Weights of a small transformer language model.
Size: 13 layers, width 192, 6 heads of 32 (1 for keys and values), MLP 256 SwiGLU, vocabulary 8192, 6.18M parameters.
Architecture: RMSNorm before each block, rotary positions, untied embeddings, attention and MLP in parallel.
Training: a variant of Muon for these matrices, 150M tokens, 4569 steps.
MLP neurons of a small language model. Each row is named by its layer, matrix (gate and up: input weights) and neuron, and shows model dimensions 16-143. Each number is 128 + 24 x the weight over its row's rms, rounded and kept within 0 to 255. Numbers have three digits each. A neuron's up and down rows have the sign that makes its largest values positive.
A block is one neuron, or neurons of one layer that tend to fire together. After each block is what it responds to, as a language model described it from the Wikipedia text at the highest values.

L4.gate20:117125142107109100094139131078160099130140147116111117133146155116160114110149177160101097135143099092056101154140155130100154087084106141092127092089116130104096113134122150101106101083125161111134173117163130153114131099123130110155153126144123168161128148102177115115080127092112086143098122120140112148116138117100078093106138101103093098131155158108151117167112104124162102122099
L4.up20:161137105135129130125070162119145127123161174122117151091149199123131121125121132171155064100147141158145122104101163084145133131134084135158119135104129116110150142153139138151115082106122112132121140126172154138097160101146106117160092126144152139122120131112139112146126119137157064132096104159094137140077146131114109134107135130111134129153145154160115118139114154112206163169093
L4.gate35:100122128121106161104094113116139138192140149137155146093113151151126132136135149115134106166159136122130104153146172137090147095146156103132119138115134148124129107124118137126085132146088110086131132091119088160099124132131118145125141109140182099110112108102118074102100137152114110160128160134109160079121165125152116133184126135133148093071119145116197135146122115119169098166082
L4.up35:131074184130098139159143134130143123093128117154146132119091088149178114101180143099138141127161159104099146143173125130127111113118121092119118115137138108167111105081117145144093108136144157130078140126082175137117124137107128170144149165122137113139136167104148130139130141153114123120136182119117103131130090118122122095108113149141129092130151138114143113106106102106123102123132
L4.gate65:093118130096130119108119093101129134108117140109129156137169186153118118133132142120114107105146145155113133117110096120138104139085126133081137133099150126154144057138152127094124115120096133106118130115117133105096151166126143153121094093171134095136054147156108123112121129105202082125096159096114094141139126084149116095160152135140188130086168129118119148145136118091149111164145
L4.up65:103127131129130154138099144111127141086108143127145090162181141107129118128168120146119154086116114134142115148122145105113162109104116112137140107095094130137158083087157054132115152101096172164099129154100109151074150134131094153136173150114162149123124139114139135101121161144143080129127151139175185117120161118132101138137125156139079125177123154160124102139096129160128144128151
L4.gate110:148129168123104152093128140148135158135144142143176072137085105110131145101106116143165120166140128143141128117117082139103120100193168115133098092104110121131117110109111081077109084135129105122142161125123122146164119132131175110131113081169169086120107176141098120129113136118076117104151118149151150159143133124112087129116125141134136109118179172170111133131139087128132098107131
L4.up110:132139137115116132100149171156112155135116141135156123139113114165145123131137118109132153099099101123134134078128123161156170147159122130159115110126132105132122165113124141111098116133134069099127109119131139098119161127148202143139069124118133132087124175150127109125117132112148101123092109112157142100156107117134161145096121181134153118106148116151159132153136152128117108133097
L4.gate134:122117160099121149137135149096103139108113141146172130116164105118153098109145144030108156108100116135082163124110104115118133134116099143141134152140135121124153139122151160114154120144164132141149125140128138163089129143122148156125123109102105121160158149106114130099099179096135125134106124145127137115110104138139112128096122129174119110164163174061124126086126116163132138108187
L4.up134:100144097123101090136126137114131118127086124137132127173170113131114074104079154134158106100135164167105166160136117139114133110133108140101132131131134126108085074110128119138102142135102119129077106159143096178117101167145161143082154094132128152119090100113132119148171146109135099127100150110110134157137110151108134106145129140104150127157141114132105111156071103141141200135162
L4.gate216:147107117137112161123120116145128114142140150137126118159170136130121109189127110128160111146164160129168133124147102161103159102133094153117147129105097112131116127149114085092121107141174120121132121130134102100121104173092142149131179094128114151128104139100117140068117103135096134161137136129133131129148142097162097170155149075150158109131098140143186085130112137140137157128170
L4.up216:136118148105112128127157100133129147123112167114116126089163101177090113127115118131174120166118143095144103125132156068132152112118058125104141140104069100140114135133116083070128108100179117112154125153153120132100111104110110130124165127128098124109139115124146147120099152162110112119132123141113169144116103126135101161085111124175113136190116173109148095150135118154154124101128
L4.gate219:106151141143130100122148126174142164098157161110108127116127160164153144116159137122120129154130110129118132115091137086160152107131127111096123114105135111165084106116161138116133111111153110143167129180096142162116068100152108161138133108128105135155069157148116113091145149143146113103099078100152081120117157108117109140137145120121136131133135063134168151128121156133135106175151
L4.up219:129095134137101110096164159130099143159123130154076116180091113159151126098121121123195118120138119116173121107108105147125087113133101129124138129133117129198111078116109153137169126120111061156106123134099132135139164141154121122140133105129158149123141082150103158097137123153124110138138147140067096094140108150183097116105146112136106074095138172071123130132131142124109163096113
L4.gate226:097102102116130127108102153151119154160111226125137092153122124118150144130124146162149117110157133118149131096179168174122173168156136143142125088133124122144134152159142129138156120115126132130142125110128129112117118091136144065114122118133107128109117139132116132139134112183098131144153128138093132130108109104133170130170093121111143101150127095135158125095129099140125117141162
L4.up226:167148147091169182154131117123139106130105123172113100176114106132142130168124138132154102113097113075077117190105137124106141138144082124156122118101160171109124129067137088132158128100102155173144110177147088118105137142085092134142095085099156117127131103135148160107120133107122132140085102121132161103141115121150109121129102093139156119122143098146139124119137122137136098136142
Description: The first piece of a four-digit year, like 18 or 19 in "In 1883" or "(1909–1978)", mostly after an open parenthesis or "In"; weakly some other numbers and verbs such as served.

L10.gate171:129115124153115146116138096094158170129113105136131126146162124126107145138114134177135132146123098138126133121116083166114162127112147153084121133110199136161126140152154133110098121095120114176124122164115092111149091135125141125130163123163117130101115113122129118141084165149156104127083096110144156153104088155123081145139137133088104138111136131147139154161163136137146139126145
L10.up171:145140141170131152162121124107112118127109152095141142143121147118177121089090119103093148073112134152140140143096131124122159116179144167141162077134159120072124119141135107140131110136161097141099159094125123117131167133141167153186142102154096106153108116126127115170097133147124120125113146093160141098132128074151117158155150138154138099111116179140147152153166120120105099164125
L10.gate231:142127128112110138111114121090165133147137151152144104142153124103100155178116105116085122102155115131082138128163126128112121115145108117127121112130151143126177104178130120186147124106164108116124142123129123115109161193165150131139109132117109070158098125111132163100132147135099125202104162124144139138147089144127123171096151098132123085176129128085170142121122158121105098120119
L10.up231:156093083152087157126128087145166105098129129122139131124122120138123095157155105104124147150157112120112149147096134174136147102134135141163093122085117139135099100153151134120134127118156101075128131158103152135073142141141134134085174140154142121146168120117126148113096173161143116111084128141144127072101080134137123146099128115145151100131170088177163138153113138107148110109136
L10.gate236:088137127105096141131146153111142106161149161126146160149156138102113122139101112117113139149111130138119092162145161117105148136121119155113154135062115144155111083168098161107132151118130164154130104170127091105126146145103141127155160115128121124111115157116065104121093172095134159127122132137135119152134154114097108124113134175162120190172176099127100129094166120117110098160126
L10.up236:154139118111153126150137141114087175145156105146095135094125126092143103097126092122129115125134138105130133162191111150132136173097126136159156135137101122115126163153133123101134171153100127148132100150143118122095152093165124085158129178147121131180111136141145104067054093123102151148129146110152115138103116147114117103128135150077127139102120098140173114091147172099112125102094
L10.gate241:152128137113138125177135137148103095096136128112139130147117104165135127134131094147106119110171130113088134120083152170132124087103125154129120131119136152095114125150152120166145137118084150128163120110124072130139096146119159110176142165119101061164103177099138120109084179129132110138103104136105156135101133168128156154131099105109126131102137107138148140138136130115159108126127
L10.up241:111152152132113131109152137136087132059146109091145158093156140163117100119105144136139118135113116124110134081128176211156079124090130155136149121113161130121110112111133088141119099113119149116133110101141111132146138137152143117116141178174099117151124136105096100125083137134144127098146095124118123145141141173136125131150116158109073136125173122132148126113142115121131144124150
Description: Copulas and career verbs after a person's name or pronoun in biographies (he was, served, worked), plus years in dates and birth–death spans (in 2004, (19)09–1978).

L4.gate23:135110116149146145122143139165169084142177138073114121196111157118091139132125138093158108113104148118102104137160134112114165141164147137156144136134124067144121125093135146153131128152113126131088113121109155124199149135149145119136119125088147138113120101113112121141118080167197122164099095140112109116133133146137138126148133095152167097147110177084139132134131112153110163138154
L4.up23:132112136124168131149136130165161115074146100102142145095112174107082134137120138127131127110122117121094066114149121123131165162146086123157166170126101110159108113180094144137139080156141174128158133133121157112129139099151099120158111108093140128067131068137103144097130139116159119121122149101164094141116111149112136113141166139155137103126115118086152123183147104121106113125154
L4.gate53:130147092082118158082143143113151093128124083104119110144127162096132128157132146106119110128129108149158134156138156111118125146122113128137138124140191143117141151108114121169135077147132138127119105049112100186162146129165113134161121102130111135159170077139128089128132119110161142143102133125106123155160143105162130089138075157115119092110116179119157126132117115140094122089127
L4.up53:143140139124177112144146145131128119163142101116135135118115167122134121154092144155123154144136111143158128128174132111128138116112184127137129115139154136155138070171100093151132124165125170102117166129120130122114141129104084096122088140153128122108161115141086129150131110134187128181152184114089139149126157097089084143115138150119153088140135145090159162121128121136125113098169
L4.gate97:122165141132109122139156148144178129128145115123155099151089172133090087121103126093105121162073142142134115125181122102121105130162117139166123141109118121145156137146126135146162093113171165135115143091091106155147144148145139099114103102127137152127147118138080149146121135105179171135112125101155139127114123163126149124140109154157187152151128150112140117159126116124131139104154
L4.up97:132174130119125113128173149138138129161150104115129140126103131169149150139111108082080155119114148105157112095123121140118101155110116157108151134141145101125108166124140149153120141136109155108089134171069126180072126148170149154133112144108064115141160112083096109118108130117128116116107107155122117153145099136124135156134096134182145123161111140130170131111119096149146159117120
L4.gate108:119085142109110096140131132135158114130146125100156117150101125115140115137119108142169109107165162143147104091083114148131126101134161161137137161116142142125104113109121128129193120157128130140171119126099120146137100147095167136196139104136074136144100148171127132120120150118124112183143099097130116121152161107154150113117124110137125102096096137074160105093134182160152147147150
L4.up108:129158168095096145129154155149121135197117122067110149122081187173157134101101153124118122131162139106095137111139072092151102127165138098124127135084153126105137111103115127120086103144139109077128136150105151142113113135143115145089145169106131121102151110121179133141123134134165103099139114185116167150090134130122136108144146178105181144122139122128119129114140136129166143124137
L4.gate149:151098106104111138109111129152150099119174097099143183107135122147116105146121163127122115145114135093139075181134161149101072166137132126116159175169164115112122125165140118117121162128140083115139123099141122133142178108094145151140140132105139140155126104107111178166145138135155092144110106152120090141142105140148128110178129116111149080121134181121141124133141151180132147136138
L4.up149:130129119141117132152159128099114142127105140114102119127167162138131136113119169099142145097166128137117157158141117117093140116088150159100120170135133122155125124159129178129101112163116102111125173094091123080115110128123158143144122127161134129127129075111112157080116111085133129165131160139106125111128127132135118110113075109157134113158113129131123155110087116100113140157175
L4.gate155:131122101126130157176158128129115181078153124091156086126173176119142099128116168128121140149131139140086051153122118107124123097159108126121140137124104127136100134109135118094136137169079167137165112155105096155119147161144131098135156127134092147150115125157120138181133119140117110115110127085125137106122049133110144109112146112121140127146185116125143136119135150098125105163113
L4.up155:171125133113106120115150109126135094089097124133093155115099124177147081138119136058139102128151110118134110097119133138140117112110106162123117112128098109078113078146105102143125145134122138126104136174110084111169115152106132099152128144143146141097115120157134140073086133085100121145152085175159073114131113144148152105162136076136073125113147104123108143131135138123071161114141
L4.gate239:137149141117127118109124106130174132116089160133114133094132119115134132131119101154141125105093089104141111112119111098165160119119131136163124137104123181121124132152155076105079076120130151110179142098122124132123142145122147135179154124093129155146113134133150118094147128147151146125107148158192152085133117099157152141114143142148115164163120144104164123113177160170116140143124
L4.up239:112147133161140121115161127097181121125129122078061114156137135067112102143102127120155082133137125108106128144131089088108108100120133120125139115123128103136120121136176104136090129153145134136112153107124152177123166089115134170167130110111165136130117162112145138118136128156096135109133120127164169131129121151176114145147148109127109157156142153117150159137138099132105107093083
L4.gate246:165084127139131139140142175126200134128112094144117115133091147146112116136131127126145101132113098197176098146111091140104114121100133101160153120115122175131133121126168077085124108166149146151120106121114136128150147119098126068134114103117136177171103098091148164139127149148133129134108141132150182090124090134167156118121141131134094144168116115141112128153145125164109120141118
L4.up246:169090159129126124143125167143178123146117115111146108139111135125136130129111098128141134098118104163169095151090095148122129085107125105152142123105095160147140089122151074096115110147150094168107128136125126158164155125120146073141097076084126162138119133090106149115144107144113131114126164106129192109149081121170146119127129164108088150153115137134152110121133124164161103115123
Description: Paragraph breaks that close a wiki table, infobox or data list, usually just before a == section heading, e.g. after a standings row.

L10.gate82:141107163128108137113142166101146132129161131134060110137131156103168108140149145161108120140084112111146137109149109141173150179125147123107177144114121150105159150150101100143093118115097137142148163154125137137100098123104114171161128113114107146169152137154200158115131097097135127150135142077142138155124076137158161149132139114109135110154119114156124132140165080131132090110148
L10.up82:119121161127154132116120106115097133081174132107125121159117134149156112166126159099083140141101153145137144135135143161153142182124133108152135112117157106109139131097117132151133121114098102128094081128090115109166129155140150156117103129119164113104187116164128204161119117068162141129111123132186132126109082164138155120100107123107139104146126190119089149118151144124118152083153
L10.gate87:155113183092083108110121149113113177138132129142118108089100103110131125151119088119152136162142143134138124129085130174138075152096131164117120125120142114130191139115082114103115101122101125106131152140129135102116112116102107139122138160135153146160132137129136109158114146143155107210099094153125164147111083146125165160112155127088113126127148140151118145157129130145146161165131
L10.up87:094116135103176143102138154102115159145177139137129121121122107163176127109101104141116141164086121133179101100117129130113125114168190143111106103120102088140169137131147137126104107154126131134099110091145119095150123137079105182134128154118097111122129092133141163137136126130074121164130158131136151157111140107124171111145130104078134124136091096126112123147111113170104149160104
L10.gate126:091097181115116149127136104137132188104124135165117101161136135112119081104123093150125124099107160123149103129139100131128111127146099160114191114107133158130114148166095096144144094172151123100086147116146141123089098125126136120157133180112090063131143132093140121137103140100120114101114170128106127157108087140077127117138127146123104134116135075127106133104087098138142134096129
L10.up126:125171126116107093171057141080145132108148146159148097120143104102146098118147165149184118124138110121180198181139088118114117112123172072171136151137119124102116169104172116110115105121146086159117153129152118086138148106107147134078146151125129144098150097130145121167142118134116105136091152129135148149094106101143127154122124126137160166117148132145131132137118147114111150115130
L10.gate203:110115143108121157128130113087137142153157150078120093105115143078097094133093118115145120146141123154123119122099055144160151148193164105080137165187148138111108155169129096155125124120134095107105115105118146147135124156131125132117097143166076152201148105142134128143152085118141131156121115077110138103158107143107154128114142154110119108137143134106112149165159121148114109105131
L10.up203:145087160155106095128111098171131152169197162116065123144140109108152109147172112111098121112107158133139144126120094148128118106114143072110116138098122146122150147169164162131134131126119092139133141127125118121140148136098112152124088106147118164124162094130099167131118126137127104151154183132130171150151094136094148138118147123080112118147167142136098113131147098145135132126157
Description: Unit abbreviations and fields in structured infobox or table data, chiefly "mi" after "sq" in areas and densities, also "in", "cm" and slashes in stats.

L4.gate24:117147176142145157130161100139131132129153176153145168140165191159130119129121183158138126151186137124120118106123123126127123082150056118126155107161109174149132130142154131106128081089158130137147120142124135131124102131112092149102141138108132117152138127107164115115146142122117138129106137134173097140077135146104094126073145107117159135151150160125142180128117149148139122127137
L4.up24:118123147104106147153117112101088116151120152095146154119130136144158123113115163119079169107173120153140169114115114130137139149131107146108140120127136116143143085160082151135129085108133130123107154102137099109152139090101142162088158102152142126087129129164155110155132175109137120129138169123142113105070128168084072131150091123088102153113120097119158144120121146119163111123118
L4.gate45:148081112147142120124155121112075108144144166179153152112144122139082131137109157083154151125084147095117097096138118127093137117123143144120107158160139132137120152148108154139135138096125134095104088106161151150146080120152110124104123120116160130110154122151127129095143156095107161097158105112131093127140109127114120139116142149130101108174158103123185122150136117136150153160135
L4.up45:123116164159124147124137159119114121156147139123110129078115162165129119137150127114139134158112136085186136090152101121116114105166108143120168083083123121113126114111143173140138111091143101180084109111101155165142150145153138167146145132082135125140180078098100102107123148133120143097130159117133068124123100138153106126103108125136113133125118140144139126122155130143148104143136
L4.gate70:144146135111106129117180119147099141113083126150117122140143172166160092147130119140104145114087134126091101114148122119164126103115081152076117162135161162133088109127142139207157118136144161100117115103062127145097128126143109174143096093117136125181135142100122105118083143097135126128086106154155133132120140130108101153122093127149093140118143129163088112121105130122148127121117
L4.up70:159104153134135147130156147111122119099098080169104154115151147110179157123130138129132145124135105134107141108135117167107082104108120159112140125118121185145116119127085080158147108098107184115146098122081087141117094127168140112133148155155147114141132141157101081132094137120050150108119093133141149115102127138107152146112102145145122102147158174152109131114107140132078150143114
L4.gate79:134180110148100130136143105136143125158138152152146114103128115132098149134109160103155131111107056109110108134144159178125153095119162129133116121122132151154133066157130119162127168125109165134138131129077121147097137140116110113123139129097093154078150136135111109100097130086090111111111123148060164123102096095128119149172175089112141084103169129110139144131116123128123119113153
L4.up79:116112106103188148167159145084140121128143143167087141107137125167099136160145115132127105111150138146120118128123114154169139119093166110131124136137114157144122091122129106139143184148151132128079134111085175130107142132111128114127132113128121144148157112129081147166106145135154131127123084116170163140114120105113137133130159110170162152106095130113131170116100135120152160130138
L4.gate127:130110167146139113104178125129122134124127130142141133100116098100123148110141120103128127114147139128103096134128138098131137129140118109129144167165108118115083160135123155080178089141176143109149144116116134152152137130117098121110158178130149150146158148124101107132060116125131117139097129124101135112105097078093127114131114158145117103164140164104103090129124153139105162148147
L4.up127:140177118128156148152128095111179099123117150112109093064111098114133069151109100132164148141105148143094102102118133095143161128133153133126118118123091187133122120098099128114129124137164090110140132102134122118092101135139103088109149152114099114198185090126119154139117115122130121122113129103140113150117160119100125108119124128115141127163156073139107136174121092146146147100135
L4.gate137:093140149068100127093143142129146117153130068151108147124134144120140156113140189086154128107174118107120127107122144105176101104101113145140116110129157103122106156168113165148162144134113121126120110183137104156129093118139112153153114102137100127143132140155099136141115115124121132143127167130125112167097127083133110136142163091104136115106121142135163127119120100082135116097087
L4.up137:111123081108128174168130102141141144141110095145150148143089160095140104120105124120141118122105110151144097150176125103162112136096095091149126133118083176151169119148127106160140159142143103138064124067093147112138116149117127102096107127137145139148123085123114129163096148124171142147104082108118138134154110144085132158132128116094146151163104116150112112171135111133127126152126
L4.gate139:127103103112132156101156126124119054127123147140121121180154110138151083111122150125171131143102114159105110152105114113130103118125081104158150125130109159160126111094136096084133136106112130132126131074099147131101110115143156131169135086150134141143129142095114147115186162120139084110125152124114158110128184130126174109156128141103138155143170131119100099159113130098129130115141
L4.up139:175101126105133150125092140123120120130113151160121153072145085105126066146138144128126160112076113123093133149140152126098123114072113110162135112104170098100147113121082143096150118112100164119121121125115139137141114112132106127131074105108173134132144137117113132129156126157102130161121122141105145097149119124093163128130125130084147095142138096114120130174138184088132139118119
L4.gate206:093146124080086096083158161125167113167147143128130127148127099146115118137107165132095123112171159157123170116114110116134153146128155118112068143101156150127140164109118118104137138097157150159133139106101104148123112152167068139122119157126091157141153155161133161129108145130159071075165155155125141142116177079143137124074144136162128163145124116141088107123096163137141112093167
L4.up206:166123144153167135126135120121141119139167121134131089152130127164119116128138159135147094119123148172131113159125137095113120114103127127137145087100083116128129109103190131121150120120120120130139148132141129107152134157133107138154111108119082148168112102147118135123087141121105144098146124094135184131118136103155153115124132102096125115140146155141082127084110160114150138093131
Description: Line-initial dashes that start Wikipedia infobox fields (Postal code, Region, Title), plus the verb or relative after an article's subject: is, who, has.

L9.gate77:151114110101120178133192129095139145064152176139129123115173114132101138106110125174104123106142108136067096111163102145136099127151102126125141096116103130118118107148121137091120122086097149123133115120159101113130101132148123102142098137156120115138092162160128184096110130130106061121134114140133167123134145103135130134168152143151171155104104141127130108135143112135102073138116
L9.up77:130158144132111155132110127154159104123126164108096101096101153117102123127127155119139117128132133129111168129179118119072119165157162119102120098108085148157145152137122149104126124093132121094146139120101148079142104129134144114108151138115164118164121095096161164141128119151093125144134132133105132133122159108130138126082105148096129097134138102111105166119130118151121093079147
L9.gate105:118102135102143123121107173114126161130131104119141093143140159170130121114104131121146134120138157086069162126157156111105137170171108101142118154144121178118102125187111141081138132147138115084158121097123098125129101104112107085142127182116106144141131103121151145126154129117117110134157133121116156125134110130109114112107140111147113140174166141195123116109180132126092060096121
L9.up105:095130119144116180175163101158172100128128149089087100094136165124121135136118102159102080125158157112107102143105125108115166112149112058160113134146111111112132092065109140078121124128131139131132161157095129098107144135124118105096075120120139174134124127106126152156149133097122097126148148105135149097130068126161149091118126126155146117101132114150100098089149148146117128134124
Description: The first digit chunk of a year after in or a month name, such as 180 in in 1800 and 18 in February 1868; sometimes mid-word pieces.

L9.gate136:152145119127145134148157102134136134145124101155162069119124152139171127114121103157098126171152126109133133124125143144154136145149121169104127153105148167107112158163114085127129190089144095085127090126120155139124156117121112136092128097103142100075121143127137125118111163116140103128139168128133098151121102105124107117128166126112111108160150143166113103146150151125083103141112
L9.up136:142130106146100125135114121158133133099112169128164125135122106098148091114117104168175130115159121129071112145128122170146096108099118102117104166123132152089116114123163153118162138124130142159171088141088146105109124102108112110124074076098147146131111158118159123121140097093130107158145128148136114072100141125135093123102143132124156123101100107126126150131087116127150124120094
L9.gate178:127156182120113148122118140167165110108131132175161130117121153155167135135088147130121148114128113136175118148148133115139100108138130110130139112108108189129106156159167110144116139122168123126151120112114137128108131152094134128124161100122099111141098157127133112145099209124101138143140136094121118130131132106153131103116133118164139124175190108163112117140138161142114156113164
L9.up178:097164124157146167108143135102099129142139111124144133168108143119151132139098131111084165177121151140158137148145115116098091137156120129119111131181098135118164144150122104095144140135131160173129115121155130137098090160131146116141099105118151097091140084169044138154089138138142125123093142148140147112133123145132127139160138103115108105135125136106105154121106135101177145153143
Description: Pipe separators between column names in sports and election table header rows (after GD, League, Pts); weaker on mid-word pieces such as ren-ted, conce-r-ns.